Weights of a small transformer language model: 23.1M parameters, untied embeddings.
MLP neurons of a small language model. Each row is named by its layer, matrix (gate and up: input weights; down: output weights) and neuron, and shows model dimensions 48-239. Each number is 128 + 32 x the weight over its row's rms, rounded and kept within 0 to 255. Numbers have three digits each. A neuron's up and down rows have the sign that makes its largest values positive.
After each neuron's rows, "fires after" lists the tokens most often just before its 100 highest values on Wikipedia text that the model never trained on. A number after a token or word is its count.

L5.gate1463:083168158137118136118185121136084133202089155151117100142173197164115130158048096130167092152118095131092121160104118171075135153174187128204110128171186120163157143136077114136109153152123136177089123098142164157138103150135161096161098113126176141123128136172137175156065157161162112124114097108089133082162101101144172163126119100115074098140141139073109156151146120133103112135076147123107140096133102165119083105167111147112166123079128084119203134119114142114130124160098133089157144120143141043106089190115140185062093068195078111148176191051140168144120112111095123121
L5.up1463:125163126111169140120128089118130117070124119092130134161147164081170124122176161139121133141091117150080101122119152116096097144182160111079063074085128171130157100102189112115168143133158126120161129117123156123110124120135162105158138133165129104160191193116140167149125145076123174140140141184174123096135100108102057112074134126096118182108108101107106163086177091140098040133162142173053123137139105144128117126163085111139129142163087102133146085075146127189167123092130125100161056118096165060163078122098087164090108088128081120110159115089142136192139136142131076122
L5.down1463:167132105105056174120158131137094101140101180136156131106107139123152130142175167163131094090130093140184140127157085058160100171059125101106137157099142160132156164151184079124137195082168093087152145114110117104089088113106105168090102114097070124139158152124115171129134152167171168125079154083139138120097146126117089097074089095134136117131054175126132125197111178194093141121135155165132046113141178162107175117128137143118045163131175103134121053094156097158141072184134130140124150116129142158128145145141099165126148152139180131136130164158173121227093120100179117112
fires after: " V" 28, " v" 9, " F" 8, " T" 8, " t" 6, "V" 4

L5.gate770:128133192111119147136127119089118113145157186147124118138164153190140085076157078144064083120103094151167071157135161138079179083153159088145094134139179126170147152128135123104090150141112160157069110092163158143139089140129150148180102186146124124132101140123110124206096087125140142149107123136125212042149107098111175144125144167177163118127136113170124064144141122109150152135105105115072184123150108080143160133078085140123189229130079118135154104149134137108126122143119086135131145142136149087085120157200077138141110094081164110197097130118196139176121093108167152129
L5.up770:169160123127116171113090136037192115159150064123114154203095079116151217130133161096192108147103069117141061114131157231075067122145106149120096186129111169166181138117072094111101129113070125110158143134113114096120092126146114120160141153089101088155160122145121151138104118108115148106110088168124072112106150075091101123131097176107139153149113124092118110165153049117133067181143159072158135096100098126123164120170117096089143109150152084124140150115129122101083121096130166129149120118129092120133116134143084158126064155153120145071177175103087116138094124083159112071
L5.down770:093098141166096102068128079096115156109129111139221194115133145150154158125156090156118163171120157177113149157153128188125100102085156129058121135161140109136184142159110101148110082133154102127118170097130101133168156102140073153150161175127131168122120115123072150119081169121124166149076162096155125178140135151120152130096101177132114149082075078100170128068145162113121170145086128137116162074122115168173129114056131099090089106094092129143127107145147105132138181094133150164201115096152115125109120152128159111162115148166168133095124095148126139153139117136170176142
fires after: " T" 32, " Th" 16, " m" 13, " M" 9, " t" 6, "act" 5

L7.gate1067:125175067091165057103118110123181184145139141119110156129214124122162124142102144110168144102100171120099109087137093196125155120158152132148127119115115092121092114042110074135173107092152127171125103138143117130174085131149140072082128165126160128101156110139108140069170084142105163156096093073109146106197193116118133155150131168142152107156149064136147114121133105156205175101122101128064125062084133121121103131160098163198134195175100157108155128119137108109141135112103132125061176114115128098112125149120138180089095092123139171122126209091163184139194078092205156128
L7.up1067:122106096103122107076162148130174145129130107127126141126175150124070103155073124153103092130121188125142108042103147134085132151163164146080178127088104144150106117078109132140132059141181086093123067179139109147153101141160183071133110148137209116110113113147124164105176146050148146107156101140099114059132103107136120166086144164094120123156167069166154098120089176125177146083108114125099165103090150086119125158114156183142112150135110113150078130137119148141138152158118156130040129159145104158155119092085150174113102096091173196103144121160151142053103178078096208155
L7.down1067:111121135087059120169129083112122187088148174091134157124109133078096163133217141164126123131117105111069081073099181095137093158100075121118105133175109189187139158070131081158138105132109109101076135178089104124154142075120176069120141104119146187135153104152128104184149127085098122115104084127165141073109077155149117191131121103137081142119104113112093126046137145193169189077127091145128152118155090160155133121127107174105138100153111087078152125098097103145091156167135110072149142134143105094111140128131171136143121083118149162137142186115169130046115076131143145111
fires after: " " 73, "10" 5, " than" 5, " over" 4

L5.gate1206:180127143082124190166119097109099090167136117098061087134228085137127051092171134189149092142123082171134185122086161124089211198108167131214151116087163171161139124090142108145073154085101211106105139134133082178160110148132143119157116147077103120161078172106108109105188197165107129115121110135119130103149115066148097178139106078174129141132132143082138026167104171116156135100135165110138117111159130091095123153089117113154083155106140127148134038120068112068133114119085144158097124086166143135124104190102158111112144100124107094119136146104129186181142101123121132122
L5.up1206:119137080105120076085131140140169126129159079115053131106144077163107119119098133129150151133145170102098145127149160096068152078038167117083120126151114138117124210192174103114134125116080149105116082166097161212222145126161147100163133089140139102063120081145079106096157104109095154155114149123162148121101115119114150183126111083132118105159059157148100101137119140145114160083118118141140158113109154148151143095093154108145102088091065131139133130126090137149170171114167073161107135130136123171078124146104190174098150120150150108121126125108158147206115102106109137165
L5.down1206:150119113068122114149156148104147133128125088101116145130131135170124094096153099147178128073134132109137093130092070151058159131107076122092095114087121146143164154151127135140085098179080108142179106124126098141130197145077125226120136072179145139122174132157095098115155176104097114067120065142115106130083177140118112101081115140103072171134131085192176139198052117131163114073135129143173109119069123096136148119149107137112123109164120089093055151136128164101170123095113150138151123131099130130108105129112056041126088150098119145130103092181091203099140135064137196065
fires after: " ch" 21, " f" 14, " t" 12, " T" 6, " Ch" 5, " F" 4

L5.gate1318:152182144139069084125125166123159169142196152150121075127096134128124114101126057130099133126134080164133119142151196119077158192132158114114171127092157079173158086144097084128094150111089122120160113151188178182129108169121124104165157122175081134094067105134075139115108122169157115092149171119061146162163134078112126128126113120132112171125096129082120132110181042049118176131121159108146105150078192103123103142173111101139092168111143148109149146144127140114126101145094084152081133116143114146146085128135171148121124112106072163161203192136094152156104108175126087074
L5.up1318:141116103114116118079128132132138066123124134156129071132140130135117161185131119096128187105164120108156054141134149140145129109152106123127114136152127137192094161103152130110097173112181130143109205123069120114144099132159053140126132093136142173158129138064132114142158091099132148108157090149082111152091140123121109127123104222136086165159112146133124089152141110127155127121160121105182165133127102138102172148129154128074123159134110083169086123118166135151107091179133136024162122140110171126103109082161174082135109096146124132137184118150100088195110149225113075079
L5.down1318:163087142108085179107119169104081092136137168102144113125107164170151146174107154072113130122140116125124133097078153205121085157164082048144098136150133145093144133128124153076081191142129132125146136170096119162110098069171196116077154101108108134144166199187098158139167102192140120159143148089119144153121187147084088014143104165146200154159162135129123119148105133249116212157162128115152121112099127129145170134143099145134067142131193134170174129181143133110139110134128174104167093153197097131139190114140092136185136160098127109151082114139150139128160075093165189142
fires after: " D" 40, " T" 8, "T" 5, "d" 5, " cont" 5

L5.gate1186:140171110120099156180094182107039139184153149187144101134085163121097141096153071104103134087064069159142050094084166146152126150157098151188157165133156127174113174059201067137104163126121070185137125124152098150162152106114162135169121126127106109126130119162109108092126144087067111131129182113127137169136115110173156123150136143169113133096104145174108117161120076063117102093104171121140188137140169133119099151138165146144106172103104149136087142104142119113134107129131142132112106043164137138161093106128154143132133112113135171141144196083127103114214140100151106128
L5.up1186:098157087112140064108121059115105131109089135077141146103110103099112130167160063087114144152103118098148149103148123151100119128141155137084101097104139108130105152165130104099144137108136064142199096138098189186148130141123174123137113147101144150107127165156065164137181168122127151128177152168182104196145113140152034057090129136119149146097162148165146107133106124066128080186197122188157108149115112098069113131097110167174092155169086152178136106133169104129177110137126129109077190091113111105080215119125081162173118081150095078134066104111125124131131128187184093103
L5.down1186:097109131129104121168115142161120084172167114151119095190143119152109126154142083124110168156146103139136101100131183129123131135168109082119125098137067040129077113160110128124154220115138135145163119137140163163160124112127121096130113101105094053097145089086082080139148123126167119130119149110170124172120058142110128123145099137166114077098047113119127152192059158086114115080162147198151149120091172164069178177064107169164092172146128158145103100064159127160154110100132157203113134125132160123125153155125180145145159143077122143154170139065127091170114108055160116104
fires after: " T" 43, " R" 11, " t" 6, "T" 4

L5.gate1376:160119169118171115116098135098093086195156123134129085148094120144105124130133091092110148122101121169129097204138146106108174178065181098143134137097152132147147119135151111125105134088093206198165141111184175097139152083119108115126125114148134151132107147159115118104119143110162158113114129151077188151176118086186133120116135142121089142131105101141116086174133170067143138164110156110136147142132096173163104128109120142154126194140104161174144112145108114070059140164115120130174122101139135103108155110096133133119140116190144156126116154126170175165085101186106117097
L5.up1376:153146087120144135102151150191125089111150119131105145122190109146094110158103148152176182102189166126123056166141157138215165155079110152125185119111164111118113116096104137189106166139129157097134130107077111148150137178177139175199076139125141133103152075109069128089125093101110130063152174141081179121110186112159087178128174072077076107135095109139140125098141166162114214113141149148065112083112165124095110139107135138096193104139129117113122135146143155157165133097062124156119125172129151145116107159161101141141124075140155138123138141166102151142102196102120099110
L5.down1376:116143120085143131158106126169124207137099132103098073140108106114142104108098160164134145171108138137130131137086092165176107168172132107129130151197071056114133125151089126127149135152121103164153081143139112125143091104141161160073124110177098056128150149147116100089134137132152162126113145117186144155103165096108156078117130143210169149184154095123126146127101087147129109083074183178086120150105124175106129166182149114082120104092126133070082144167162124140165060101141087131137126152150138094096097161105128118064106110091138069103086137085130167159180101155139181180
fires after: " T" 43, " t" 21, "T" 11, " sp" 10

L5.gate1509:122068058142127095174199082103199150110160137152051141141172114083159144174135169090107101093133181111079161130170119144103103107186150164116126149144106087121118130048132129125131139155111086146112151149089097116100107118150077059170151134180091108091128115160167120110128125072132120173112084100142121037144110123082121124135115160113157130107157141153191120128144107151175177069122082138060098111122074087139137146136128145166156106121170167083138101147066131168165166113132156178145136124103096188112129153122091109102170165099210174113181114090181106129150149111163134108
L5.up1509:203113101101191164098159144105132124121140102116113183149088130130139111173080087173136113156131172096121104168157092140091184103118103121109110092106122120099122114158146124109121154113118119105185162167103134119062139128104130116082165141149112110128104141154123118173127119138094172139127136126110165173127185135073103137120129191098132061101140144148140116133134159143118129116118140191155138139149105178164135152076126183138174133159148052119116160090153111136123060095122155137105175135140139172098152192083181096140164101081091132116170146142122156080137140155106128091
L5.down1509:101190153141157068136096185128109162061128131149162101086148131105101129160080157123065120147174148155072131105093091113133073176079170091140129121166100173124043159078075130161171155109130156108105139166129171096154086114082143129129147107135111176110130156113139106082098157136095078102075212118084167114073146127153141142100128141127078118156129112111151073098056082067167092135147093165177109121130120104109130183207188133140040138102141146076113156142119117157132153100089077118157088205107111127074132148195151177163088166151169153066110133111108124080120081152115151209
fires after: " " 59, "20" 5, "10" 4

L5.gate1420:116110132120130077157086180108112093206169110164152079159134166117142143121138085084181151145133112215170090130090123120127126128075121104148158108166146115146121163072163069149104138113117161180145167091126158108067156084097128129143136165102171130106080144096118116143107166112105090112115154125067191093152131056113150164147116135160071121149098139131107092150137119096185156179146116096103144110083157119089175156194090186125149110128100069087172132109079123138113137097108108141148164126096140114141097145152147161144151143112102180088114124067127157130152097151145151147
L5.up1420:098131089146121170084142159146134145093170077197192117151166177145141167077147063107159151114203131135124071160154157105175081147133164197155130133091121094135140174139164128102138130191074200127199145122078157132122121180134124051164180138116126167135094118177142142153158159140124139071138136204047126098155151185135104054093161155114148177133137103148139136170100135126193174123080121106120133164180142071157178167101100105131134101104087141100104166146158110069134147169154133114130108073162115172105143120114148115123106135167167107139095165086130165129112174126165145110
L5.down1420:113133134150069146150170073118088156167108100193145160128168160094067128148115176113153067103147145119152146108082149172156112096149113197130161141138133132178113160140192150109161199218151128128104189173163161181182126083093208160107071117150166100082159147098069082148101136148135112105110202138094121161085175135096078133163130149122145104114121102112158115116044140136136163137127114152109165106161142141042159146103130099110113089123127128123100132087087131169151169121124094101162127128091131119098136082164154110159150102068119159083166152077129091108115126074132095126
fires after: " T" 26, " H" 13, "D" 8, "S" 8, "T" 8, " h" 7

L5.gate775:088157137178138099136134148147029116166152209156139100186161130117134126166115055160131133139124126126152125120150091146134177095195133095193124137157153106164096167113146120170096151054090109168077109114164157106094107168094118118155171198088121056182064157092092124128109152155128147103116108135126169116167162066077130075146136121134104164148138095131087112137118148132128160192070189106063122133157157150117114136168124169136131136092068155127174055133126088103115093170122116128102108147055159113149092179102210068078104142158096118121176145109148114096122087110134149122
L5.up775:170135138070114151204129112192143126116086124150143087088168123100137111147094076139117110162122129119091135116129194158152102120093123099096127058142105139076148154190152137133138112140177075148188139115106201168130133129158162215091142132192095149163169120150090142166196128181183074127128071085114136154091109111112081126170141133105151098184071113141160105101085133108146104151117157167140105130087141126037162094125111183148109125095104142121119200104123080140153079124086139150145111129113141111112174183106117173142103087111158102157169148120123148084120126113153192127
L5.down775:183113180079199129159112152147092092163132136120170119113103149171071126096168147174119117089140112165164163102150162156128085128081116118085120141121134177106169121120098163143135186083139134191117135146072145113126110127177123101122148162201146126179109143167108177137151105171114129110110074149150165121135136162150082119111146145099177127188123128139113120147091167106151135217145132125136134064110131166104154139124093080154111150098147132121178157121116107112143143157156126103180102110093143156120181157208146112171056067108155088154145093199146075117151124166105147141
fires after: " T" 28, " N" 15, " S" 11, " Play" 6, " t" 6